{"num_attention_heads": 8, "num_key_value_heads": 8, "intermediate_size": 4096, "norm_eps": 1e-06, "positions": "learned", "bias": "none", "init_std_down": 0.00118, "beta1": 0.95, "warmup_steps": 200, "final_lr_fraction": 0.0, "batch_tokens": 262144, "train_tokens": 1617000000}
MLP neurons of a small language model. Each row is named by its layer, matrix (up: input weights) and neuron, and shows model dimensions 240-335. Each number is 500 + 50 x the weight over its row's rms, rounded and kept within 0 to 999. Numbers have three digits each.
After each neuron's rows, "fires on" lists the tokens most often at its 100 highest values on Wikipedia text that the model never trained on.

L8.up2562:568480405452473439591502542561425485526399488540454556488504444509438423510457452452449606478554464526495505488421581549488467496539531419451475491509479530501527503580511543455457523525524510556510537563513521550454521393436580453491464478467547464482477607422430461607444519499531408513
fires on: "that ", "the ", "their ", "which ", "a ", "who "

L8.up1445:515448472569463468475482455457454568527382510531482411485514538474567488509440544557432500337459466425488531509481415498399567504462549495403455506450537488525476479508584511542581482437500501498456468532528523530555574501532506585538486488533525565492465520391545561490518532463432491571
fires on: ", ", "and ", "of ", ".", "ob"

L8.up2886:520434509420453617586483536443499550527573562547508526446404444565486542511486516517418455469481551439563566427508503551555402621455516557517459476474503540498553397514484549503570530490503571601466506470402508563464582529576543496579464534496526426471515502486548492494566514536492564450
fires on: "\n", "\n\n", ": ", "| "

L8.up1892:502513468477456591509565515515464563480476491433540495460537541537553478413501546503466478494545522447516437462555468538557516620545460501603613471523482507509542585551564471467496401440569489524514538589573502510522468557570519452476433486469580487514416516403664477511551452484462454437
fires on: "- ", "as ", "\"", "of ", "4 ", "Sir "

L8.up3175:520509538422514511465455627489517394467550393527581547549513551542514585495483553443534563515435464459538486449470463646478482547520463500419566498501482561503523482517474569482574558501437526536449541483561481461564536441453457419449492473506469428546556565492480570524521449427535360514
fires on: "\n", "r", "Apps ", "(°", "; "

L8.up1728:493545481484560472508536576497474535483519436455504517507513531543409529574592493496507469431524579511533441556475540508478565529539531459544562519525471532556456435555459467566510469568595469573511476415426548577430548502472467516548516509579497554478477510439548495563441534511565574535
fires on: "| ", "a ", "-", "s ", ", "

L8.up3219:521532480414572524453445540486521518547524513533534443457433465482526589445502425536447477450516566460481535491465576498437564472502587507429472404398460516498524441510627413520539591406522507492561502541457544528475498545499529411473416456513474441521416583508546414506475445634534482508
fires on: ", ", "and ", "), ", "; "

L8.up516:566533407438557538541506489491534548499484510549558441497544493473542517513452410476489489493430507556463490525557531497529468454574569530535508487484487405548516413523505489555507552567528503511517453499522519503552575498396425576522449485419484527527445535487391512492621563545544563499
fires on: "in ", "a ", "No", "for ", "of ", "A "

L8.up595:532481419481411532446463426560514501425473544515541537474532478483497491500475589509568463496463546512553445460544565541454523404477497534617488555536555515528453542524453420525526459540567550500481480551545539444541454383492484448489558477604608416432580389499489528490396418415398399561
fires on: "the ", "by ", "of ", "is ", "one ", "was "

L8.up425:473583444446442537565546431638527418516511544547445505517465413483477454558402531513542483525524470494476535487524496424582511468482358528588510429535548491440538494448415449421528576591511417500503510494498549522489445511519584427427453562562457421459523527396525494447463558540571529537
fires on: "his ", "and ", "this ", "new ", "-", "This "

L8.up2420:498520433487623522426512509479393578524467528558550545560474566483437561556542433449399503434528493451588558478546453531531495482486549558491440444510406382519443512570503553500551408400511499594526480474430458502531519553552575401517484528433488485482453532464468487487484492538530524539
fires on: "| ", ",", "; ", "as "

L8.up55:432488519463537557532496482566511498450503462501499545408569333561487541470473518506392499427518550502551538615577532416548470574508485462515492388481576483509450434566489522479422529558523445487446401469413561508462456531455603573615494499574531446473570444567605522520521539554563504493
fires on: "the ", "\n\n", "The ", ": ", ", ", "-"

L8.up2547:503432503476504507594526508492542480407510470539435425522525536469457465465474528485601550487561468509436481502464498593449563518525591545510451514489542521451544506487602567522453523517568537543480488520453421521560527587487536479553519576451425527511404481482504519558427483582520531470
fires on: ". ", "\". ", "of "

L8.up2070:456493483570482605439489527528603511539453574440470395469518488507465483595539459542404445514549476507478549541575506495433481562530424483466600536596505470490484547454471485679537478533466508534495524515492540440552512454412479522549410539495520477504514485572530548541519548449477494446
fires on: "an ", " "

L8.up3709:563475483406464510479486539449481404479580523538574535554515466523515469494528510486499523521466544536519492571461489499509588472443530474508472496535508502490586533540471469547584405555475507516486477531534446426488499434586523464463438488543527574484456552502492459443567491502548492465
fires on: ", ", ")", ";", ".", "-", "2"

L8.up3053:531448416504481469513499570458591498473501555405509467392530431562590523533534573432482468536371575465486433453434495487488564512515557451443538443436488419529531530486522482551489462447487499455553456593490481503557525490542472570590450437448532491453546477438523494543490576500549454441
fires on: "of ", ".\"", "'", "-", "| ", " "

L8.up3231:449481583522546487581512525543615444399446549563559463569509467485479504518464461509466472466521521539554540484416482574488507513520555453488519552460458510457549473610529510531527543466468531509474479457498522436542441444543407486436527555462541553446451451491506499512466483526430421389
fires on: "-", "of ", "anim", "/ ", ":", "du"

L8.up2220:476496522541485438523510424555442437510512421437545528471420577505452560358546418524472484579523470523449463430567527496445636491523559497551478427457593536549513395504522456546474539518525524559487517569525525525588477444554478590524549597554471437532543555588439414501466463504515548499
fires on: "was ", "which ", "and ", "is "

L8.up99:480542416436548534493404527502539483616546496451464440507517430620535458435453566444478528558480556461415545502588428479523486491550530492512468481478410396528459407529396531427581601508458404515430538467459499464476492526437484399545604476616466487518526555572471521535519457509513411583
fires on: "| ", "s", "0 ", "- ", "; ", "I "

L8.up2434:537532429605470469564464522433483483529449427449470436493522512580412578466551499546406490504490617454531464469524487542460528550559510474524542611537513500613514471421506406531525510465524541526525598604491486576452501578506536522515450542545437541402521553630444429520505471590475510471
fires on: "a ", ": ", "one ", "to ", "is ", "was "

L8.up109:532494538561506580489437498512471491439521482532498487471534478491475486581612511549430489464537519510515473627465533457525595493451527465511569474369432478501483568444441425425593626477501541495483468386462456468462519552471337482557568472475464524528472474391556498409510496476497498492
fires on: "| ", "|"

L8.up736:412596522478535402450559509551598440481515495486430377425525561521567608510468521551462438411434449540456483536508501461505564386412514545475478599390533479533521516585459501499443507586457444457508489423555519419469406515470533511501480493437482545431444634486559561455474499488507481494
fires on: "and ", ", ", "-", "his ", "her "

L8.up3665:529625439532548516618426497410512524508409471472457435402529493449563459352520506504493480589458604471570385449479516462495467443518511535465516494471504453470510489541475477442503415528512438573490414538470539488486553473464529434501473451455495470469390528470466469437466464641498486465
fires on: "of ", "in ", "ri", "-", ".", "and "

L8.up3142:501562459538542444526475427520487470509418496450454475557567554518513461503516481496463530445477536564553533471528609502511463480352463512433475609400551499458510471451512438560532448534442570563479536559439435528567446485418457564493450470484538540448478461504479418397568448466517607485
fires on: "| ", "in ", ", ", "w", ":"

L8.up3436:541511499516512470472372495511482499521529534556517597490512555455619425560556450456479565525505481530447473456543558492449534499571493515474507572523423466593519549491568486532557497498425501597456544518426531549529584441439470524548512542511526583493437437524380526515500424431490593490
fires on: ".", "-", "C ", "'", "of ", "–"

L8.up266:538575473566603528477531518514415429571588567402538507608564477547472482520483508536490483465482526499506466508473525478467481539490414520424463575469530456536481571453521503554431505473487535550503481424465456603407531585546464518481475539359500471499455483522521460621505447454548550439
fires on: "-", "ic", "a", "'", "o"

L8.up2336:570527478497553530467436484456446527493532484421591481612485527592565475440570540513548527452457491449501542470455421540435573517436568612391524502437588571570595529471546558502474509502431507558545565581542449507552603560535541492567477510518518517570526555476477540510616536519526475470
fires on: "the ", "of ", "to "

L8.up1747:487503530463510437509428433477563530499520555539511545591561565512512470543475433529459541548534475455452499514447471463572553470475463496497483482589425532473513540511439604479422482579569562527530502495515528555530456521486419513426525486494545566520524594567575496420499465550466587604
fires on: ", ", "|", "and ", "that ", "), ", "but "

L8.up1919:526582461515612524532486606485580433545462505489434448451445420621464489518496536445516504544515452463507516501560459560497508545472463486590598505474468530534561518509540502444555508466510498429585395434516668520473574452457454482481525567564488509526517485605492478472521462603422601382
fires on: ", "

L8.up740:442482486491445514502446556565486498488585459509453478537473438551516402468525534587432446402462470433476513480549520460492423431483572602488528511517480529464522426514587481495424480586476516537480525544545525442555480525586466526533492410490525529543538463531496530485512474539444455544
fires on: ": ", "0 ", ", ", "| ", "\""

L8.up3136:555427541533512518448481500516504395583464484548514563598484592583478436471409461434510460502490513527499457517529536462477450539472459430507431554491552494498550335588543477557512529526548463600471435508505577474510540586465522437511376576527470436487573524539571478415472436528494508443
fires on: "the ", "and ", "\"", "; ", "his "

L8.up199:565504414354473438464489531495442557485564478520543496531509527517523532505460505418469503514463417485411551500574513476544516517510580539491494391506522501484458528383493523453458570433403506477592480555477480438523503537482559532577440563477491486463476556519451497528411603562569517531
fires on: ", ", "in ", "and ", "1"

L8.up1355:558458431452430510506470536491504387504473408443466508516601453399435440531446475529517502580598460501524518476485544531537501445502523392562393465499544509515482503517531464532474566464590430594529466494516551463397434532483483564620523454524464450508518391453446493561409459442439313474
fires on: "of ", "-", "the ", "for ", "s ", "'"

L8.up3424:536565559483507514498441508495541470468447458389533456448538545573545393510488496497443536535541531557522529518521512560503422496516465505447570533450444465487490429532510525514437477499476547530489424523404553411580471546542590535477499543446493572456480561523595616539428447474455499589
fires on: "| ", "1", "2", "graduated ", "from ", "Apps "

L8.up421:455582468539464502475503570500469480421463497486531544455508456562451458520525470522573484502501456434367456421478496476483565562583580524479445499505526528460580508490575455443596538465509430489495544435570548597519552551398409511471463426505611534484407456511585489478628506579520533527
fires on: ", ", "and ", "; ", "We", "of ", "to "

L8.up2777:461509426583533507509529426486493504493541487518516568534554476468527492442556433520456542478502504565490571567567436513530524445440484533380504505478509495381515529510472445454532460551485502484538443402491447547464582571401556438490502498509442524492449474536590514475562474441504381447
fires on: ", ", ".", ": ", "including ", "others", "as "

L8.up3266:570513554520569525588461418498529566586516530521457446544471430524431441546536449540480582511502496475517503443448514493436550556486474537495470558514482577528546501440437436487499512465506436522451438566402462535584469535403584487472485470538442568598486460538507500406411542555468460470
fires on: "in ", "the ", "of ", "as ", ":"

L8.up3482:476433494504549441520527475485530488460483570519447500518507556532374447468514493453489466447503586510435500404449424513508474522521450465520456412478522471458468430496516566397496438459463554471438472476494553464500545552415540501524490603470376502587532595399526590462462473502430527529
fires on: "of ", "the ", "as ", "s ", "0", "or "

L8.up743:587520478515517542465450420485487514569431410516440394613609486451546525551499446485463523444512509482437543486509518406557475512565466595472511536477541474493472393515564461461526529473477386527465489578517502513456450447507423538540491457398447500459468474471551553412438530546505448502
fires on: "| ", ".", "& ", "'"

L8.up1427:497534457454539545591445514533515450570582467450526545500532487482504491524504515538528546491520525476512516491494527507465510547497410574493441425447459518505416465529466566534494626515491615516399448385415421524476542580485462517456554518559501548536540511522469618542527486522515563501
fires on: "| ", "|", "Votes "

L8.up3781:438456537472460497360505493529443446474589517443546484420385452528516525495519427521514475589532471361525608501558437526391448417482472526466495445480512444534566530455481508467586486470513537534576535480402580561414518486485488507495475523456530568486515461549499550490436452578539563462
fires on: ", ", "\n", "\n\n", "to ", "from "

L8.up446:465499526454491490568421496511512415432518525545520474434516586513503444489484422473477501478535555442508546550473495514481584555482423543499573558515391482604512477540441543500399460509637584498446538510507382534557477505469588431557564579492608502514533521530424539435510559449521519480
fires on: "|", "Total ", "+"

L8.up3919:437449471501503552510471494538478470432514447565523463470514550489516439528480518554434522527528596486530432536561493476476528422530565536537506507507480491436478533539566574553488513546517544552509532458473527670556548458543530451455420420501509536572602524540557551400479548484458506513
fires on: "| ", "and ", "to ", "is ", "was "

L8.up2542:427480477549409480481521514578497482549488612601525415463481518582401545483537487484473537456559449483538522356512453519488502451423489560537529569494482499482545541460508553489464533575497511574572549572444511584566511522478417378538519502487539545455565454497439542559616449418462525502
fires on: "to ", "which ", "not ", "\n", "help "

L8.up2706:529483505422552476518567547471431501531434444510460551493531514493488526471486592486443547552437479454443476502480470492574567513474538432509476496567588475584498526507437486518524587398568545429529494466575562526507433559466491618509449489436458441471522524465508457536468459479476521546
fires on: "| ", "\n", "No", "F"

L8.up1783:468486549526447580509491502503492563595576381507522493525516380507526412471444419565469470575425588526459589365439449403564472473482499528512513475497449525549463535546505471489495593577408514604459545511499575450416497527493456425478463495499449453427458559479554575449472473534510535499
fires on: "-", "and ", "It ", "a ", "Mean ", ": "

L8.up3303:448518520608469477458434461470515438500496561465449476458523517533425445504418469496577413455378474479498478477522559466463459443478563528471576552409568562564487552473539460566534416523520471530485443519607567385520498530447549401449421552506546514541495479483486448388478496458486602426
fires on: ", ", "and ", "after ", "to ", "of "

L8.up1623:448455517496589544463461532535555520477519388541557530517556440482575473417414497540476638570449492463567499533530530489486424465458589464474443476460574460529584539496546500465505558395488606457511559524521523530497459459520527573487478458500445414513611480493479522496528486542464453387
fires on: ".", "\n", ", ", "cell ", "| "

L8.up3979:557481496553517556558415511506441539481478407488491619484417521555536454539562401449559559449423496502510459493455524472429536535437522538520539501442453520424529538499473489481508512622484463491462400562534441648513503591547514474607538480516525416547503560431559522470482566562493518520
fires on: "of ", "on ", "to ", "with ", "k"

L8.up886:526506518533468394511548362575555414469439470474440469562508439552471570527485419446467564555529575412452477501506559606457472552524476470473512535511552560402547409479512538546501480539536590509474440469454474576515453554512534598446456466470495496526515567512460497480502466517470532612
fires on: "and ", "in ", "as ", "W", ", "

L8.up3513:496448474545489568483515525516396483481504553540537489484590398519525498582497510470564592480512582398470533550526473475499509489535543493504523443441526569465491504455461459443444578466477627430506490515476490490535468495546545544475514454507450602566384459493502490500514543472528478564
fires on: ", ", ".", "and ", "City "

L8.up2281:535438395499532548469496457541473582512467429529506501561567462436524537499531528535484436464510563399445570436410497560518595496529528498458505508454526521420517602506529546560426481499405546445519458491484469488448435392522502497501465461532485545481664446586472470526536544543481486411
fires on: "and ", "| ", "to ", "as ", ", ", "than "

L8.up2630:586436400566558522526445494381513496528610383508571568519536454446415491489502523418591507506506484491654410467532545561496593540493476560401416503508497481587569563336535558517532434515484438518427545504429520486440504451432508486515480491487479458427533509530419412500521529609453513440
fires on: "a ", "-", "on ", "| ", "in "

L8.up2862:442472457429466686474449593433459387502510476516487523511472411569593544556448468581437514509432449422519509519482459574479477526464480529506481500459408504476494488478497460541445435439553543534597497506461486530464491500495508468361566527511547488495587527479525539516463448506484484498
fires on: "\n"

L8.up268:466517577564557530539561466542510495467460494505491466556526553488563426569429531498411488479514487427531530519500582433502539484484436521563494475517500522522515380492454454392492598541483446397468463515468502599488519540463521422524610443527554517490430611511444579500493472487560534478
fires on: "\n", "of ", "| ", "|", " ", "the "

L8.up2125:488559509543534544480486479434456545503472517519516498508513513496445503542441522534550492462526548491425497549517469488437590519423567539463450479429460523573477535459458414464514568444449426475561389469534513367512458551513487421552492417402476579430453547535506522471423499519541524454
fires on: ", ", "and ", "to ", "than ", "), "

L8.up287:520468462539553469417530505487489536437396479527548405493443495545552435612454539510532503452586592473470473468503476482527518518462536401554516625428431517499449494535457591526377578546497423455534532485436519548504457557525521444451399453388475487554406571463476553445507448536417545468
fires on: "| ", "|", "0 ", "–"

L8.up2061:578475447515482465457492520475401396473431522502540493545380498528575462565552513465486441482462660473447460498575543431539568512497564520517475427580547525536516558587440475523517484461393464474465510466528431493527516466518579583630488502537464568538569463553427488535517583493516557466
fires on: "===", "|", "==", "to ", "000"

L8.up635:606495547517536572466482560508492454499435546554513485426457528544552450451480560571405438470458531458486563450464502498493527573540544544552473466453533481571572340440459514425567469511535457465508582515468490419488537491497466549490515505543557449511432495446403587509461434526421424523
fires on: "the ", "of ", "F"

L8.up2381:514475517507604475503484508439482432518516521534500502579493513480568446509510645442574533387463518523467481539594524441429520519455486511416504537544457559473468595453524492607462504545447523529437494603494476524421535515512574475450512532532502480386469500469477563496572413496585515519
fires on: "-", "Lin", "in", "of ", "on ", "z"

L8.up3321:535463502531508507523424450544430570534519529419517492472564656570497453611568556419587429457499535440497527453495537507591455475499494507519373512444421498495491544487560477469565467589465532577428550499526534448446453483475579518527393431528502617594454510423391474439542586564547473503
fires on: "-", ". ", "in ", "2", "s "

L8.up3129:492537451451399442561444522587524500477502486475470527477504455533535536435548428525463436545521531466583513520532451426514427541426526495568413570456608533468502523458552474494473550461489560503636504548537533412500465461487544478473529507506466439479472477398431443503497438443467487574
fires on: "the ", "for ", "from ", ".", "to "

L8.up2363:497531453493532438451541438498516453528539492461467519559589470486526482565372605519506524548531451454570429447502523514492545502477462466564556488465466533484586516477591421440510464574470502492436479464483378514551461509511551460567554452419455583491522454518491597401537519567602480590
fires on: "and ", "its ", "s ", "their ", "the "

L8.up2190:466474479452557586535560537536544494604473523520590499524553631521552534410527487548543547480424549437533496505417477446615508439507437545525566431507393499532472474455475580438483557506543345560466553557515466472519534531440479422560487520465513563472522529480423412490490514437557512509
fires on: "|", "affirmed ", " "

L8.up3178:450518525536512540506464570328451494416540495431547554493522444556499569473582619497495476425530484514606498531514599472473508467496508532494474609505528459594480515433493438432442514562523563476505577480425550466462559457498500518477469527583500553555457375462490425502512448488519534487
fires on: ".", "to ", "-", "for "

L8.up2199:552468504410510550524525469428469619480478510470489501493501496505483514549484505458524473502497529549499588575492523514488523485503577462569506528464498479520547407430602428494463548410463443542502506591430506449645528499523465573562475608467567512477467539449457535481468501506519419497
fires on: "of ", "name ", "'"

L8.up3977:586522443502526517438478422575421505482438521470511539540549501560514515433407496562532508425572467506460446522488542501570473532481466571404522451554481528574533426554536493540371414474554484550449531493516577464467492476473584521550455565571557549468434465502558528401417419510583606515
fires on: "and ", ", ", "or ", "/", "| "

L8.up2991:502462464522512568451414475532385417397508597486441393458435491558536410411388440486513458537573488460569469463467431494506450474514456579470462471499514499530458413602454558494456582476526457509536482517419451523478505407524568492472446548449545588517491464485459519507453447493530456466
fires on: "=", "\"", "\n", "\n\n", "Website"

L8.up2979:528483543491565480538528407476418606461419459541506493572460581515606507375638376498482510522495514419516577487624533457549421495431514531486389523407553486558465465514549498518558495503440514590473524562536484423505541497383457608537493484479391511495444428508428542467569446526469483535
fires on: "| ", "cm ", "% ", ".", ","

L8.up2372:503429501575536547520403522546452429400443543396511469551494503463442479486482537410517506589525502563459501552476523484478484520522543611532477416528601491473472544543505518540548617594455423471533516594563502424515433567399537547439545492552461513444377498538467565454468564544555513519
fires on: "and ", ", ", "of ", "or ", "most ", "two "

L8.up701:555558444502466499508425527554454502486451496582451598542485408537492471516595555518523576474553574489547567524511440447537539463536639556508548544574447518430504494491464567531562510665550501508410443583446502539536529499470509501541456430487516504421482484450550479555515539542543428511
fires on: "to ", "would ", "not ", "may ", "of ", "– "

L8.up3125:532554500372507506464511508379515461524495495569559453489521488459535564546517452455363426374510538556498464514450443530391495588472481500420376498524589461467543413434400437549509583493360460434567552507498539477483535509457466569480395507419573506425458479433441395525597479517537504486
fires on: "-", "and ", "of ", "akh", "6"

L8.up3470:425493548398454508507447553527552531379474531409476475373510509522509426524476467543525458444491446552502592503579472454495471508531502455518538521525481513531522473513550616564483567552499497450508452572510587551396569432569518500504613518465482494438497433561552548489506428399509529501
fires on: ", ", "that ", "'", "where "

L8.up267:606557465501437536485497476488500626405525464427543445523472506384519568489534423476456508538400542527519557416470473534505526559474551454533503479460538510539482496395481525548498523509521399571476461398504502553520544526518625478515533482490548552536453524543518583482395478589614459421
fires on: "|", "of ", "in ", "'", "-", "."

L8.up1549:468529526523547428468479552402514524471533622504455594410527387491584476468424561517481525579476494581553461488485497537488602551424527502420557467381483470477486427512568542498526575532526579568486521575470608565426535499518496521484446586508546424534572514526463458461550446413424526441
fires on: ", ", "in ", "at ", ") "

L8.up3232:441535512480496514503418427480477546469568417491541499526548451368531459489487504573494544496457475547529436595463578537520501438535552500504469525511394460604543514529495503549499462568624550501529448522475484476509558466491481503463471575497516485496469485525478520573448463539467478555
fires on: "of ", "-", "up ", "for "

L8.up3442:583529519499396488538589489496497533510561577482519447462506545440465546534563449451398431564574572483551507535568483455510464523553465598450405569589452514455510530429529503580464443544475430635519468440517560467598426569581613569521506468480465517548427559450461571512409462553582514528
fires on: "'", "and ", ". ", "of ", "-", "."

L8.up3679:500512522455527592503524481584536465579470533568432609446450451588516478476486511488499573514474493519450613465525501451563533579452476532365512604461537498495418418487520483433512542422539454528479493479467520507565513541475608499541449570442524492523442545557547510410532419502583506513
fires on: "(", ".", ", ", "=", "to ", "and "

L8.up2073:435504455412424511468432444520361480562560468539496537550552462445486456505490504523512678558501441629455469441505500477530425476368492485521513509504527483513445494424522550470505573493503545471535535512498513511518486488511479506470519482481560406456493517527463524524582387474582412499
fires on: "which ", "that ", "just "

L8.up74:477463516498480477521476504539472489545516515530481523569557508577374485478472602496465523507494536424513471496492574445534519386503535506500397559531487499460529475551485498494518579569535501615423460536442523459559424473468443534490485561508590515538549495576486510336581420470485562617
fires on: "the ", "and ", ", ", "\n", "a "

L8.up3071:542513509548489510516489528465619522535518485524470476440533503500520420465424506440484510559502499558480501436503475511542397504614616553346563405499499473567553443577444489510493481478514561505462447535484477581542519502504555550439434558411454557469544554505493620468522557405448500578
fires on: "| ", "; ", "1"

L8.up1493:463506465412480534422445403516509433465386540590441553545475538523405471550453487456506521521531519580556454483584514585454627484488502545437509568454471352454563443501529463531525566454485447558551515568524498439624507513530578481525483541501581506423479520440487551459550516554472361535
fires on: "\n  ", "of ", "from ", "against ", "his ", "vs "

L8.up2289:476550460510529486524452546462490435456503540547440448468498479565483498558540535508462457511482505606561529500488555526451448508504384532498570468434469578521529469414476478481503565475497506500413493486526611430493514531490500524464498504543510469445525423516511533468477533399530486568
fires on: "|", ") ", "debut ", "| "

L8.up1341:521543556514411476508512438578525566609463490468409386563525489525463515485524482566551473438510439507563518463507496560575468514449622492502448571408418515516546493508539529469552590547551547506533465501463497451584589490417510468537416530462501492542518506573444503524530456581477541522
fires on: "the ", "or ", "and ", "- ", "L", "://"

L8.up1675:609547414558513419480442512495478506449555491551560465488456525508542363528509537484506559541410501534419432502516486512521456543512552581482456481510544583496502509528452567519459518507456435534483444599532498400493496450521470502539457424528422452427371509444518463535528458490516539525
fires on: "'", "’", "of ", "to ", "\""

L8.up936:568479424474533572463454554381526506487489487428487509486497533509375560435492524496392572475485533532513530620538521489529601571477520548461517462493534540495418487542509580489428505552453554533430511533448528509426470584474542516544531524525504506521481595589447496545467487523594481527
fires on: ", ", "| ", ".", "|"

L8.up3481:575511395512511527493516485529655389501503551453491372574545555514418579471495496439497506539424580543527463517579515451479501521452524509546499493460481506498508580422602527472550467542492627520483495428497519419438492465441430477572514563445468614444455567593522507538514475516430603454
fires on: "| ", "(", "-", "U"

L8.up3313:511500451479530522529466520543463426570545506515486478488458567478544527452454446496551462437507561539547519491468459605471477548484447457590453398477584546564538426408516489549523492515491513567515445429465524460468539507612548536482502519492476559561498452468533528477456414403425474550
fires on: "as ", "-", "former ", "head ", "assistant "

L8.up2755:667528501585546556468531510542540428647509519438551422550560522534507416486500598457532524537482492461501473500514462501419532532485489576468516558456554497478467460468457543472498588584462459560427504554433389499533581501446494437408556547481566541514471541577421500584567512508486521440
fires on: "| ", "; ", "000"

L8.up2595:490453508446581476513470522463446487541612432502517505596491497471481546513554458464530496473526471497490592462537583518523525524415535446484444507596543441615595475575506430559397485486392588556428455597495453536531439485546510507507479500391513535515608423471443556479552510515486487482
fires on: ".", "'", "===", "p", "-", "=="

L8.up337:527504463428542577575547499412568491475562542487467467545523616502527442467521561514576472571437452547521485608610500539506556504484537447530496454548556531542600449505493590470478430500465546504467456507531553498482427399524534512535537525489581497504490484410422462504471460447507430522
fires on: "0 ", "| ", "1 ", "2 ", "+", "9 "

L8.up3366:572485464379557546516483554472481420452518689485406471542518539560509401504520570439585508449558571486439484502561531445522495470587565522453457535531409445477499425490498368483478514557535527482481399499517600435480470407419542436499520473491468602521442474572544450485502432462516546547
fires on: "the ", ", ", "as "

L8.up2592:540480430484560552594452494507425530472506564482519471630524598525354435514565431526462485531502479478576521436586524450530542519496556418564531508453514468584523459548558484481542460509504494445464479542550527478628530510392529397455510472513527455568425508507493521555512502554466543446
fires on: "to ", "1 ", "2 ", "and ", "3 ", "or "

L8.up3948:595491342513501573552456592590510508540413534510442416478469476524513463436438476531450447469484470640516529529484480488498444418451538436554585495431456550444453511453532416484521609597479485506423558558517622395545451575516597438472501525540578525504562520507496550530554558468432566515
fires on: ") ", "0 ", "\n", "| ", "formal "

L8.up779:481551431503448502473566498495396551484535500459465436456462479476484544456450397518513507422515514535443565542461519425468476475492510487498482537548476475561543433446503528532502523487522424543445579565451506557463583534412562491460526472476511513491508575541524560576426511593507526435
fires on: "in ", "to ", "To ", ".", "å"

L8.up201:516429511532485583459564497498479461514451483446520573482448481579495499467546456484480512584523593558502573560455475471585445463459529475513581527513425528623493477492498525457565524557513530586565500456444374460486444548439428533518528532537626687466473514491583526460494519592610545465
fires on: "| ", "; ", "1", "—; ", "1 "

L8.up1553:462479496483394502381558530546467524408500464555559597366503473456469497572511494547540489541498480457529536513510481437488466596500462547490586471533443446460570553499448610509619522589526490463503539504467562542423539424488498508488452501430540423580485431484500495461485462481501443419
fires on: "to ", "and ", "which ", ", ", "that ", "as "